{
  "n_head": 3,
  "n_kv_head": 3,
  "rope_fraction": 0.25,
  "optimizer": "adamw",
  "grad_clip": 1.0,
  "decay_fraction": 0.343,
  "doc_mask": true
}
MLP neurons of a small language model. Each row is named by its layer, matrix (up: input weights) and neuron, and shows model dimensions 32-95. Each number is 128 + 24 x the weight over its row's rms, rounded and kept within 0 to 255.
Before each neuron's rows, "fires after" lists the tokens most often just before its 100 highest values on Wikipedia text that the model never trained on.

fires after: " United", "S", " the", " U"
L4.up321 [100 100 158 143 144 121 111 168  94 133 113 127 168 136 143 111 109 129 113 148 119 151  97  84 115 112 104 138 146  70  99  98 122 137  89 134 137  91 165  95 127 133 174 135 133 142 145 121 120  86 144 142 125 109 136 114  91 129 140 130 144 144 107 100]

fires after: ",", " May", " September", " January", "–"
L10.up473 [153 141 125 139 155 105 148 160 130 140 131 136 180  76 130 132 121 144 130  96 113 166 100 125 168 134 124 110 154 114 127 127 105 112 137  95 138 130 117 143 189  89 118 119  90 155 149 158 132 135 121  94 125 131 119 112 102 163 117 140  91  89  83 110]

fires after: ",", " in", "-", " |", "|", " In"
L8.up60 [156 116 135 119 105 101  86 127 108 170 126 156 136 148 154 125 126  91 108 105  88 118 149 139 188 109 139  97 145 101 136 159 127 188 117 125 125 158 132 139 151 146 138 110 124 133  99 118 184 131  91 154 104 123 162  99 122 177 130 116 129 113 117  77]

fires after: " the", " The"
L11.up46 [118 107 117 113 124 108 126 132 111 111 133 145 139 137 145 109 108 117 124  87 109 131 100 142 121  99 175 112 104  81 103 102 109 164 116  62 108 122 151 125 109 160 170 103 181 127 141 122 133 151 136  97 157 130 127  80  69 144 161 147 142 126 111  94]

fires after: " the", " The", " g", " |"
L4.up689 [143 102 142 116 105  97 144 167  99 146 119 141 135 111 149 105 110  64 148 163 125 128  94 179 147 115  98 110 167 132  83 129 130 146  89 110 134 149 198 126 131 140 193 119 162 152 142 164 146 150 105 120 143 138  90 115  86 137 145 130 147 130 120 170]

fires after: "\n", "\n\n"
L2.up367 [ 76 183 157 139 144 113 120 141 111 136 132 104 147 132 107  94 116 126 107 120 104  90 106 139 101 100 151 127 137 157 185 162 148 103  99  91  68 151 108 138 167 145 141  97 151 107 140 116 139 157 143  83 135 138 167 130 105 105 134 153 111 131 142 122]

fires after: ",", " was", "Note"
L4.up533 [152  84 119 118 146 152 171 151  97 134 102 144 140 144 110  87 109 109 110 117 121 161 135 125  78  93 173  89 126 116 104 133 157 172 150 153 125 122 159 104 115 135 132 114 160  90 170 143 122 134 179 127 119 151  96 115  81 133 128 105 142 119  78 128]

fires after: " =", "=", "\n", "s", "\n\n"
L11.up372 [101 147 114 146 131  72  96 176 107 136 119 101 135 143 114 139 110 136  87  73  89 121 158 154 127 119 136 118 127 151 118 147 154 158 154 100 113 158 134 101 169  88 184 127 156 128 125 102 131 179  91  92 129 116 105  96  96 157 111 146 109 112  98 118]

fires after: " the", "The", " su", " (", " not"
L7.up729 [105 144 107 127 171 109 104  95 134 142 138 141 197 175 124 151 106 131 122 139 106 120 161 115 119 104 152 162 132 147  95  94 121 132 157 139 135 136 154 165 132 128 150 133 141 120 161  89 153 111 138 100 123 123 128 124  93 126  47 129  96 100  80 106]

fires after: ".", "-", " as", " (", " Ad", " or"
L7.up141 [ 99 185 129 123 109  92 134 174 122 124 169 115 132 150  63 102 122 116 121 125 168 130 152 140 103  69 184 142 136 179 115  88 172 138 131 133 117 150 126 156 138 115 135 101  99 111 139 142 125 167  93 151 151 123 134 107 116 133 140 136 128 109 163  95]

fires after: ".", ",", " (", "/", " ac", "-"
L8.up96 [122 108 167 166 134 122 129 102 147 160 121 123 144 159 146 165 111 131 117 129 116 158 158 137 121  96 132 119 157 145 118 113 100 152 172 122 129 128 125 157 142 111 107  90 119 147 138 105  96 131 125  89 141 142 132  84 120 110 135 162 104 153 157 111]

fires after: " the", " W", " Ad", "The", ",", "J"
L7.up744 [114  71 109 132 145 111 157 140 110 140  91 116 163 143 137 111 125  91 101 175 130 162 184 103 137 134 146 107 105 124  57 116 149 156 132 135 123 118 166 153 133 148 130  99 151 107 163 121  97 156 138 130 134 135 146 115 113 138 148 151 127 122  90  92]

fires after: ".", "\"", ",", "\n\n", "\n"
L8.up441 [131  99 104 118 120  96  59 120 124 141 112 128 122 134 143 125 120  81 118 112 134 137 132  98 112 138 159 101 136 141  86 159 116 175 108 145 115 116 121 133 152 157 168 147 134 101 144 124 124 163 140 104 167 120  90 106 115 148 135 142 182 112  98 120]

fires after: " 1", "-", " 7", " 2", " My"
L8.up199 [118 105 137 111 113 116 120 133  97 158 112 125 102 151 142 191 109  69  99 149 137 112 110 149 110  77 126 131  93 138 162 123 108 142 143 107 130 154 121 183 116 138 153 155 139 122 120 142 147 181 104 105 102 146  99  97 124 157 145  89 146 140 136 110]

fires after: "–", "-", "19"
L8.up448 [107 133 147  88 137 103 122 159  80 129 153 150 133 130  94 128 118 100 114 123 132 114 121 132 104 121 127 135 137 140 113  88 156 130 169 116 124 138 150 168 188 127 150 127 144 131 148 142 171 160 125  95 123 119 124 133 112 149 107 113 140 130 119  78]

fires after: "|", " the", "°", "\n", " a"
L12.up625 [130 105  98 145 130 144 114  90  94  44 104 113 133 132  95 124 132 100 132 130 108 155 114 157 150 109 102 101  96 166 105 147 165 139 103  82 102 166 119 124 101 103 159 148 137 149 119  88  73 135 129 151  98 135  99 135  79 169 120 148 175 139 128  90]

fires after: " U", " O", " Date", "U", "Co", " T"
L8.up365 [138  83 127 131 122 141 135 148 105 160  96 117 138 169 140 121 113 111 140  72 144 104 138 138 174  82 154  96 129 124 129  93 124 136 141 117 142 155 128 146 131 168 108  96 118 153 160 110 100 117 151 106  99 123  99 117 123 144 103 146 112 121 134  97]

fires after: ".", ",", ":", " (", ";"
L7.up53 [145 125 134 119 124 110 142 184 115 142 173 101 107 129 124 130 118 115 102 141 161 132 101  91 107 105 135 141 158 109 164 126 138 150 123 136  86 124 175 133 163 109 107 114 146 118  89 143  95 162 109 106 114 109 127 136  69 130 130 127 157 105 101 110]

fires after: ".", "-", "S", " No"
L7.up76 [132  98 170 147 157  73 118 147  72  92 153 137 138 146 158 121 129  85 132 154 123 101 136 119 123 103 136 130 170  99 147 102 138 159 120 107 111 131 149 145 150 117  91 110 164 144 158 107 122 112 116 102 129 167 178  61 129 144 166 129 114 145  92  72]

fires after: " in", " under", " In", ":"
L8.up25 [142  99 121 115 151 171 127 187 126 163 136 131 119 160 158 132 118  92 133 114 102 116 105 126 135 124 129 129 180 117  85 122 142 130 150 111 115 131 153 170 134 131 120 141 178 137 141 141 147 157 159 158 154 140 106  81 131 156 143 118  99 111  84 124]

fires after: "\n", ")", "10"
L2.up594 [ 96 110 134 134 118  97  68 158 112 120  98 160 135 136  88  78 127 114 104  91 128 158  70  80 113 104 146 136 129  98 156 128 129 160  70 121  88 113 140 138 153 104 147 131 208 142 111  90 106 137 110 141 153 127 109 141 120 101 140 132 142 127 139 128]

fires after: ",", " the", " and", " in"
L7.up285 [141 118 147 110 164 102 129 115 127 113 123 126 159 132 137 128 113  80 127 126 105 121 104  96 115  99 105 109 120 125 151  96 111 186 120 133 124 120 122 129 129 130 144 172 173 133 151 115 167 158 155 142 135 128 124 122 103 120 145 126 149 151 144  96]

fires after: ",", " New", " N"
L10.up508 [132 106 155 149 118 120 137 114 107 133  76 130 113 125 121 131 121  99  93 107 100 113 103 144 105 119 164 132 139 133 100 170 123 202 152 132 124 168 140 153 162  88 126  87 108 139 130 140 142 138 133  96  83 118 137 113 111  90 137 128 146  98 117  59]

fires after: "|", ",", "."
L12.up35 [116 103 135 163 128 128  89 147  85 121  82 150 115 122  91 122 126 133 173 126 108 148 121 132 107 111 143  82 106 119 110 138 131  98 124 155  85 142 124  92 167 125  90 132 128 127 154 150 143 156 137 129 114 171 115 128 101 101 139 153 108 121 116 116]

fires after: " and", ",", " or", ";", "z", " /"
L7.up2 [137 135 121 170 143  84 104 133 106  81 141 121 138 134 137 114 114 125  94 161 138 158 152 140  98 127 131 170 147 141 157 137  85 136 120 112 112 113 137 148 114 112 120 124 157 118 107 109 148 166 125 149 138 121 164 134  68 110 105 116 128 125 100 118]

fires after: " the", " |", " The", "The"
L10.up427 [113 128 102 147 152 129 113 133 133 154 110 137 129 148 106 177 152  58  85 122 120 125 132 139  95 133 114 152 115 177 112 164 120 111  99 122 135 113 188 137 117 108 201 125 125 158 156 112 125 129 152 166 156 100  99 124 122 144  80  98 112 128 100  89]

fires after: "|", " rec", " vol", "ali", "po", " main"
L8.up659 [150 120 109 111 130  89 145 110 129 146 143 141 167 147 107 127  93 111 129 148 124  83 102 130 144 134 125 122 111 135 128  97  92 137 104 105 112  95 128 176 166 166 101 119 111 140 128 112 115 133  95 161  99 123 130  96  94 138 124 115 151 125  74 121]

fires after: ",", " May", " January", " in"
L12.up452 [134 122 120  90 194 107 139 108 114  76  76 136 119 152 127 129 103  74 110 124  71 129 138 134 126 126 129 112 160 149  86 119 182 196 127 127 122 125 127 160 153  60 116 101 139 159 142 117 158 146 168 162 134 107 107 118 152 138 132 169 107 158 129 117]

fires after: ".", "|", "-", " ("
L7.up355 [111  92 142 156 133 119  98 137 127 139 104 125 160 124 140 142 131 165 137 146 133 184 119 126 129 117 130 140 153 113 124 118 109 122 103 128 126 121 134 131 129 132  92 106 138 127 126 115 124 153 122  87 122 153 139 115 141  99 135 151 132 151 129  81]

fires after: ",", " the", " a", " with"
L12.up164 [135 111 158 128 137 109 146 134 112 112  88 140 155 117 130 127 127  75  97 154  87 141 107  59 111 105 106  98 148 193 122 125 145 180 121 104 123 156  86 149 134 125 139  88 136 134 159 148 164 180 108 125 126 142 125 134 106 138 143 118 119 114 143  93]

fires after: " |", "|"
L10.up158 [110 114 134 130 108  64 139 144  94 120 157 116 129 111 125 144 125  59 147 100  86 132 124 129 130 112  97 116 153 112 156 146 155 140 152 142 158 161  95 133 133 153 109 128 134 147 117 122 150 101  95  94 131 142 178  76 131 121  91  94 127 141 131 101]

fires after: " =", ".", " to", " the"
L6.up490 [128 135 111 132 114  86 128 147 111 147 112 114 137 115 176 145 111 109 137 105 127 158 111 107 147 103  89 105 156  73 150 161 127 158 131  92 119 133 157  95 162 126 129 133 137 145 135 101 129 173  82 147 140 137 131 102  71 122 124 134 145 124 118  57]

fires after: "|", "-", " |", "\n", " the", " in"
L12.up458 [152 115 155 126 104 116 120 105 121  93 113 109 110 108 102  93 130 117 120  94 107 101 119 130 147 126  98 133 123 142  99 114 183 106 133  74 131 160 131 126 146  98 123 122 108 131 165 111 105 143 134 133 117  85 129 111  68 128 135  91 166 137 136 112]

fires after: "\n", "-"
L2.up558 [143 120 119 142 108  80  69 141 103  92 135 148 153 154 110 100 122  99 133  87 125 173 112  91 104  72 141 114 158 109 160 107 150 159 131  89  80 126 125 141 139 120 115 168 167 181 133 110 108 135 114  93  98 117 105 136 121 126 138 132 174 130 126  88]

fires after: ",", " the", " his", " States", " |"
L10.up238 [172 104  96 122  96 105 140 141 125 149 133 124 125 110 159 114 132 107  86 120  96 103 104 114  88 112 114  89 129 106 135 158 105 138 133  89  94 163  92 115 145 114 134 100 128 120 145 135 121 103 100 116 157 141 145 111 100 141 145 119 148 120 124  97]

fires after: "S", "|", " United", " States", " the"
L4.up367 [155 130 111 118 131 113 155 127  99 146 110 168 178 208  94 136 101 118 105  98 113  84 124 115 146 117 130 117 137 131 141 158 119 118 111 110 138 125 150 131 141 136 188 123 137 120 154 101 116 112 113 116 112  88  80 121 114 105 130 151 129 132 110 141]

fires after: " the", "-", " The", " ch", " g"
L7.up269 [109 130 128 151 140 140 110 143 110 116 126 135 171 101 145 121 122  95 155 155 136 164 123 102 149 131 110 148 125 149 144 109 119 128  85 116 134 138 144 130 139 130 159 127 141 155 189 122 150 155 159 130 132  94 108 121 114 108 114 155 178 106  83  87]

fires after: ",", "=", " Tennessee", " in", ":", " N"
L12.up361 [114 109 137 119 167  99  78 174 113 108 106 118 141 117 188  89 120 119 114 118 111 153 105 101  84 118 106 137  82 143 109 130 170 150 127 103 116 148 129 112 164  86 147 124 109 114 161 136 138 113 152 120 107 163 107 108 121 117 147 179 138 136 129  97]

fires after: " in", " pre", " In", " Pre", " pro", " known"
L7.up646 [150 101 161 118 152 138 106 131  86 156  79 153 151 134 165  90 129  79 144 101  89 159 103 100 139 119 158 110 152 138 134 120 113 142  99 111 129 139 146 150 140 134 222 103 148 144 136 140 127 157 137  95 139 105 158  99 100 120 136 138 110 121  98 120]

fires after: "  ", ")", "son", "%", "]"
L4.up231 [115 100 140 122 113 123  58 110 123  60 144  95 138 151 103  57 115 118 145  95 120 136 128 116  90 132  93 151 142 110 190 141 113 156 133 108  88 141 186 105 131 137  99 109 152 158  98 129 121 174 169 119  88 130 113 100  69 103 138 183 137 145 130 106]

fires after: ",", ":", ";", ".", " 0"
L7.up364 [105 127 123 172 145 123  89 135  72 141  75 156 114 117 125 143 124 140 112 134 134 125 113 176 108  86 160 152 146 159 120 112 137 137 128 130 116 104 134 118  98 154  70 115 183 114 109 128 135 129 121 135 119 134 124 103  80 162 116 162 115 137 116  72]

fires after: "\n", ".", "\n\n"
L4.up672 [167 102 103 158 118  76 121 171  63 140 103 136 115 108 165 114 126 100 118 100 108 168 145 168 127  73 134 126 124 122 106 166 140 105  97 140 143  94 178 133 127 127 127 127 128 150 172 146 119 143 172 173 140 131 125  92  80 139 137 146 146 119 105 130]

fires after: " the", " a", " an", " cons", " his", "al"
L7.up197 [164 102 130 114 140 150 126 136 119 128  95 144 154 166 137 111 122 118 146 117  82 145 107 117 117 135  71 151 123  34 115 123 172 167 109 141 128 135 144  64 133 106 153 138 131 148 126  83 102 142 114 131 121 128 127 134  88 116 105 123 145 133 105 117]

fires after: "\n", "\n\n"
L4.up86 [136 122 162 196 107 100 102 159  73 147 131 160 145 162 118 129 125 141 145 117 106 120 150 131 126 111 111 170 141 118 197 140 140 114  84 103 103 103 133 107 189 158 128  95 146 108 127 105 149 129 123 111 151 138 130 120 112 123 105 153 136 164 119 128]

fires after: ",", "-", " 1", " D", " el"
L7.up748 [ 79 120 134 140 114 132 153 144 144 165 139 163 117 104 112 173  81 131 109 144 141  99  87 145 132  98 133 142 140 142 126 157 151 143  96 114 135 145 142 131 130 131 149 148 161 104 110 156 158 163 107  91 101 136  99 107 119 112 137 107 139 160 134 113]

fires after: "|", " |", "ova"
L13.up132 [163 127 124 174 126 101 130 200  60 139 149 123 119 105 147 126 111 131 118 132 115 100 110 155  99 134 168 100  94 134 134 109 131 168 150 129 122  95 112 129 162 120 103 134  78 140 129 129 155 138 113 185 147 130 146 108  91 139  90 125 103 157  95 124]

fires after: " the", " in", "|", " to", " Abu", ","
L12.up91 [151  77 119 117 114 152  79 140 127 125 105 143 130 138 112 105 117 139 148 126 110 123 133  87 106  93 115 122  99 125 101 151 104 116  89 125 138  94 121 144 131 101 143 102 178 120 168 129  91 170 110 158 140 119 131 112 101 135 131 126 157 129  82 133]

fires after: " |", " —", ";"
L10.up7 [136 120 146 127  95 137 118 128 142 106 135 136  65 120 111 134 127  63 149 134 154 154 112 136 121 158 124 172 152  98 175  93 156 137 103  93 126  99 157 102 142  98  77 125 137 117 151 133 105 108 120 183 128 131 148 115  56 126 133 121 164 140 128 124]

fires after: "-"
L6.up752 [137 137  91 132 135 107 126 126 108 132  91 143 156  81 105 146 128 111 133 154 131 162 109 124 126  95 146 146 136 142 140 105 193 133 155 112 146 146 156 157 126 103 124 102 108 147 153 136 136 179 123 133 116 117 128 119 132 137  91  85 166 109  88 114]

fires after: ",", "K", " West", " South", " G"
L13.up555 [ 89 103 135 112 130 151 114 141 134 104 199 126  76 114 111 147 135 122 112 136  91 119  99  81 142 116 166 152 151 120 107 151 164 146 132 132 122  92 166 210 159 111 133  94 145 178 124  97 130 140 151 122 131 116 116 109 121 138 152 145 138 105 154  92]

fires after: ","
L6.up460 [122  84 151 158 160  89 108  97 124 112 100 131 137 121 169 106 119  80 121  93 112 132 110 156 150  76 138 110 135 122 148 167 138 172 122 114 147 128 155 131 125 116 133 154 163 162 155 128 124 152 130  94 132 115  85 147 117 116 136 150 109 129 110  85]

fires after: " in", ",", " as", " under", " at", " ab"
L8.up271 [133  83 125 168 118 139  97 119 107 123 131 130 113 136 139 138 123 117  95 117 117 130 143 128 139 126 130 158 169 181 102 123 153 152 157 117 146 167 145 166 112 140 143 115 160 140 101 166 149 159 155 164  73 143  91  96 127  92 154 156 101 185 116  85]

fires after: " the", "=", "\n\n", "s", "The", " a"
L8.up301 [123 129  86 120 148 115 129 123  79  75 130 103 155 135 116 116 114 109 147 118 144 114 129 160 122 141  99 118  85  89 103 107 181 134 120 109 138 134 135 123 119  93 179 139 142 154 111  94 133 102  98 152 119 121 127 136  73 131  97 136 129  93 138 126]

fires after: " and", ",", " (", ";"
L7.up352 [ 95 142 132 136 158 124  98 151 100 110 133 138 124 160 114 149 108  99 117 143  91 124 135 154 125  98 132 156 112 147 170 106 140 133 122 152 105 116 184 126 139 126 128 106 126 148  98 125 124 158 124 146 126 122 103 106  61 148 122 144 125 167  58  81]

fires after: " in", " the", "|", " In", " of"
L11.up523 [137 129 137 110 143  84 134 162 113 106 117 150 134 179 136 128 110  79 168 149  95 103 165  95 150  89 136 126 106 137 161 105 125 118 181  93 152 122 125 130 102 130 107 120  97 158 124 118  90 134 160  88 102  93 105 163  99 173 130 144 134 144 120  79]

fires after: " in", " on", "|", " from", " (", " the"
L13.up582 [146 156 152 104 139 144 114 120 118 117 122 136 115 146 149 108 107 132 118 121 125  91 109 125 124  85 125 154 144 113 148 164 162 102 137 105 142 146 116 190 133 140 144 133 139 126 137 125  79  91 171 156 119  79 161  99 103 177 164 150 150 109 115 113]

fires after: "=", ",", " He"
L13.up360 [ 81 127 116 151 130 104  93 133 115 115  94 169 132 124 109 100 137 102 152 141  59 145 116  75 120 119 123 121  93 173 114 154 152 157 108 117 157 119 126 128 168 100 184 120 114 125 159 133 126 123 142 154 126  95 115 120 118 100  68 112 136 154 123 109]

fires after: "-"
L7.up306 [150  91 139 144 104 128 139 145 131 127  96 118 129 138 114 103 122 105 177 110 108 105 128 151 156  79 102 110 172 148 114  98 131 170 117 131 102 111 137 160 133 142 103 105 129 116 121 116  73 113 116 136 143 127 139 138 147 128 149 148 109 131 126 129]

fires after: "-", " \"", " subs", " a", "Me"
L8.up192 [140 120 160 152 107 140 146 115 116 115 124 119 147 152 124 112 125 136 110 154 149 155 120 112 125  92 149 117 119 130 124 143 132 146 136 138 125 107 159 167 116 103  99 150 138 132 124 130  76 139 150 163 144 117 154 158 138 136  87 155 149 144 144  87]

fires after: " (", " the", " ", " Back"
L6.up255 [131 118 145 148 127 117 128 103 107 126  74 159 128 110 123 155 120  84 103 115 142 104 113 162 130 101 105  94 102 155 102 121 117 172 145 123 115 149 135  91 114 145 142 174 132 132 131 140 130 152  52 167 171  85 110 139  57 129  91 165 160 112 133 131]

fires after: " the", " The", " in"
L13.up112 [130  85 128 116 151 103  86 103 107 109 147 124 109 140 109 160 123 120 135 100 115 166  95  67 126 134 180 133  95 105 127 134  91 150  90  68 119 115 152 108 166 141 175 128 141  95 148  91  92 185 140 106 117 104 112 136 110  83 152 140 129 119 113  85]

fires after: "-", " Pit"
L10.up604 [172 133  95 105 137  91 162 127 106 144  94 175 120  83 155 111 101 129 113 111 120 169 142 101 112 115 142 113 125 115 136 105 126 171 167 115  83 102 124 108 155 148 145 116 149 120 119 140 100 105 155  99 141 122 158 113 121 166 161 154 139 125 115 124]

fires after: "-", " D", " C", " 120", " 1", " Gl"
L7.up82 [107 139 135 147 150 116 143 143 115 114 134 182 159 133 107 144 102 122 112 134 115 106 115  94 135  73 111 141 111 109 126 135 136  77 116 112 116 125 124 135 114 174 129 142 173 112 178  87 154 135 130 119 135 119 152 165 135  69 129 104 158 142  95  96]

fires after: "\n\n"
L10.up552 [146 121  78 147 156 127 106 133 116  82 114 141 130 153 113  91 123 112 128 101 118 150 117 121 126  91 114 157 121 103 115 170 142 103  96  66 139 167 183 105 103  74 111 117 122 206 180 136 105 129  74 166 109  89  91 112 127 146 121 124 129 106 106  94]

fires after: "-", ":"
L10.up372 [165 120 124 148 106 111 114 156 114 150 119 149 147 121 132 116 138 148  98 149 109 122  83 115 157  90 109 119 161  68 134 183 148 105 112 129  52 165  95 169 173 146 117 113 140 153 131  98 122 113 160 126 155 124 148 143  92 127 159 128 115 115 116 132]

fires after: " |", " Votes", "\n"
L12.up117 [116 150 148 128  90  80 100 121 106 120 130 112 152 155 142 111 101 151 154 121 108 101 125 151 111 102  99 173 143 100 157 137 113 133 106 177  99 139 199 120 122 127 163 119 128 142 103 153 111 126 117 163 151 118 106  98  86 130 100 163 140 166 138 141]

fires after: "=", " ="
L11.up242 [143 117 131  90 120 134 121 169 138 147 119  87 109 117 139 119 115 107 135 104 173 130 113 112 118 145 126 100 170 134 139 162 141 124 135 126  96 105 133 153 141 102 124 132 136 141  86 113 102 151  79 121 134 101 159 106  95 166 103 169 182 131 112 116]

fires after: ")", ",", " one"
L13.up455 [ 94 119 134 135 139 124 140 144 112 105 138 116 119  85 130 145 128 140 154 126 123 116 139 133 130 112 105 117 163 161 136 144 158 131  87 103 155 143 115 151 184 111 137 136 120 154 123  93 155 161 102 114 114 117  87 116 148 129 134 168 103 137 105  61]

fires after: " |", " the"
L7.up481 [165 110 109 162 170 155 138 163  92  96 111 146 157 116 144 142 121 119  83 133 148 123  91 119 118 115 115 158 136 122  97 100  88 124 126 109 101 127 128 130 100 165 156 136 135 156 155 124 111 177 121 105 147 115 131  90 114 115 135 114 158 181 121 105]

fires after: " |", "|", ",", " February", " in"
L12.up711 [101 142 124 127 137 117  92 165  90 126 108 168 132 106 109 103  98 122 119 132  70 159 157 118 125 141 115 139 144 112 148 131 122 103 142 128 149 121 114 183 139 114  89 116 152 129 135 145 122  98 138 132 104 129 154 146 145 159 116 144 151 160 133  77]

fires after: "=", "|", "\n"
L6.up180 [123 143 130 153 123 111 124 122  74 128  83 158 128 146 134 125 120 125 152 135 104 106 120 127 118  79 121 124 154 169 125 159 142 127 119 149 121 107 148  90 155  74 159 138 122 115  99 120 112 172 146 180 147 119  95  89  85 146 116 123 162 112 133 147]

fires after: "-", "'", " .", " member", " \"", " |"
L10.up677 [125 148 138 135 110 108 156 133  78 131 138 159 103 144 109 143 103 116 152 139 100 129 118 136 135  95 105 141 145 139 132 170 125  95 115 150 107 126 161 119 128 121 124 138 158 156 111 114 120 176 170 157 123 106 155 102 147 142 110 175 155 111 147 161]

fires after: "S", " Su", " U", "A", "U"
L2.up284 [187  96 113 105 106 139  98 159 137 165 136 148 101 125 150  81 100 151 103  85 141 112 130 138 128  72 133 112 122  99 111  93 186 144 161  83  66 153 137 145 164 115 136 118 158 125 139 104 146 131 160 144  89 103 152  96 139 139 112 104  92 109 144  38]

fires after: " in", "In", " In", " December", ",", " the"
L11.up525 [145  88 174 124 146 107 111 149 138 141 119 108 102 169  85 114 133 123 125 111 128 175 152 135 106 134 142 135 124 132 103 146 122 142  98 133 135 112 136 107 150  68 139 142 110 123 157 152 106 127  94 108 104 129  85 107 124 104 125 111 164 107 126 103]

fires after: "-", "|", "\n", "="
L10.up1 [150 124  81 169 129  88 132 159  95 127 138 146 137  94 142 147 131 151 149 123 119 107 127  99 120 113  98 122 143  95 177 132 131 113 139 140 108 143 123 108 156 151 134 127 132 146 128 104 105 149 116  99 119 137 125 119 141 140 112 183 120 130 141 151]

fires after: " |", "|", " on", ":", " of"
L12.up253 [128 107 134 138 135 134 149 155  94 111 134 184 139 125 140 137 131 127 136  77 157 151 110 116 122 102 133  80  85  91 103  83 139 128 137  99  80 125 120 127 150 127 127 144 124 151 137 145 165 133  83 109 164  85 197 128  97 138 160 116 149 135 107 132]

fires after: " the", " The", " /"
L7.up244 [154 124 152 143 152 108 116 173 114  88 146 157 177 180 131 169 121 126 134 101 124 114 130 148 120 132 136 146 149 151  82 127 111 163 129 113 102 162 155 139 126 146 156  86 129 149 128  82 169 109  80 157  84 117  95 162 100 100 113 131 100 152  89  68]

fires after: "-", " Mc", "B"
L6.up608 [115 165 105 175  90 138 137 132 130 114 105 186 146 152 139  91 128 136 137 133 142 125 131 134 167 104 131 121 107 117  99 149 157 129  89 118 113  97 100 166 146 146  85 121 140 115 147 113 101 108 114 144 121 129 188 148 132 114 105 171 133 142 134 113]

fires after: ",", " where", " so", " when", " which"
L7.up30 [106 123 154 138 136 118 154 175 114 111 100 182 148 121 127 134 110  88 113 158 142 140 135 107 131 104 143 103 128 152 115 100 109 177 111 148 122 143 108 152 115 163 139 111 130 121 126 116 118 175 140 153 112 154 148 120 106  99 116 104 146 123 112 111]

fires after: "\"", ",", ")", "."
L7.up471 [100 120 131 130 128  84  92 128 117 112  95 144 144 120 153 163 131 111  79  96 128 145  93 131  98 127 178  92 117 149 159  73 123 212 148 128 129 125 120  63 127 137 113 147 169 176 131 107 173 177 131 126 112 169 106 119 137 157 119 126 122 136  60 109]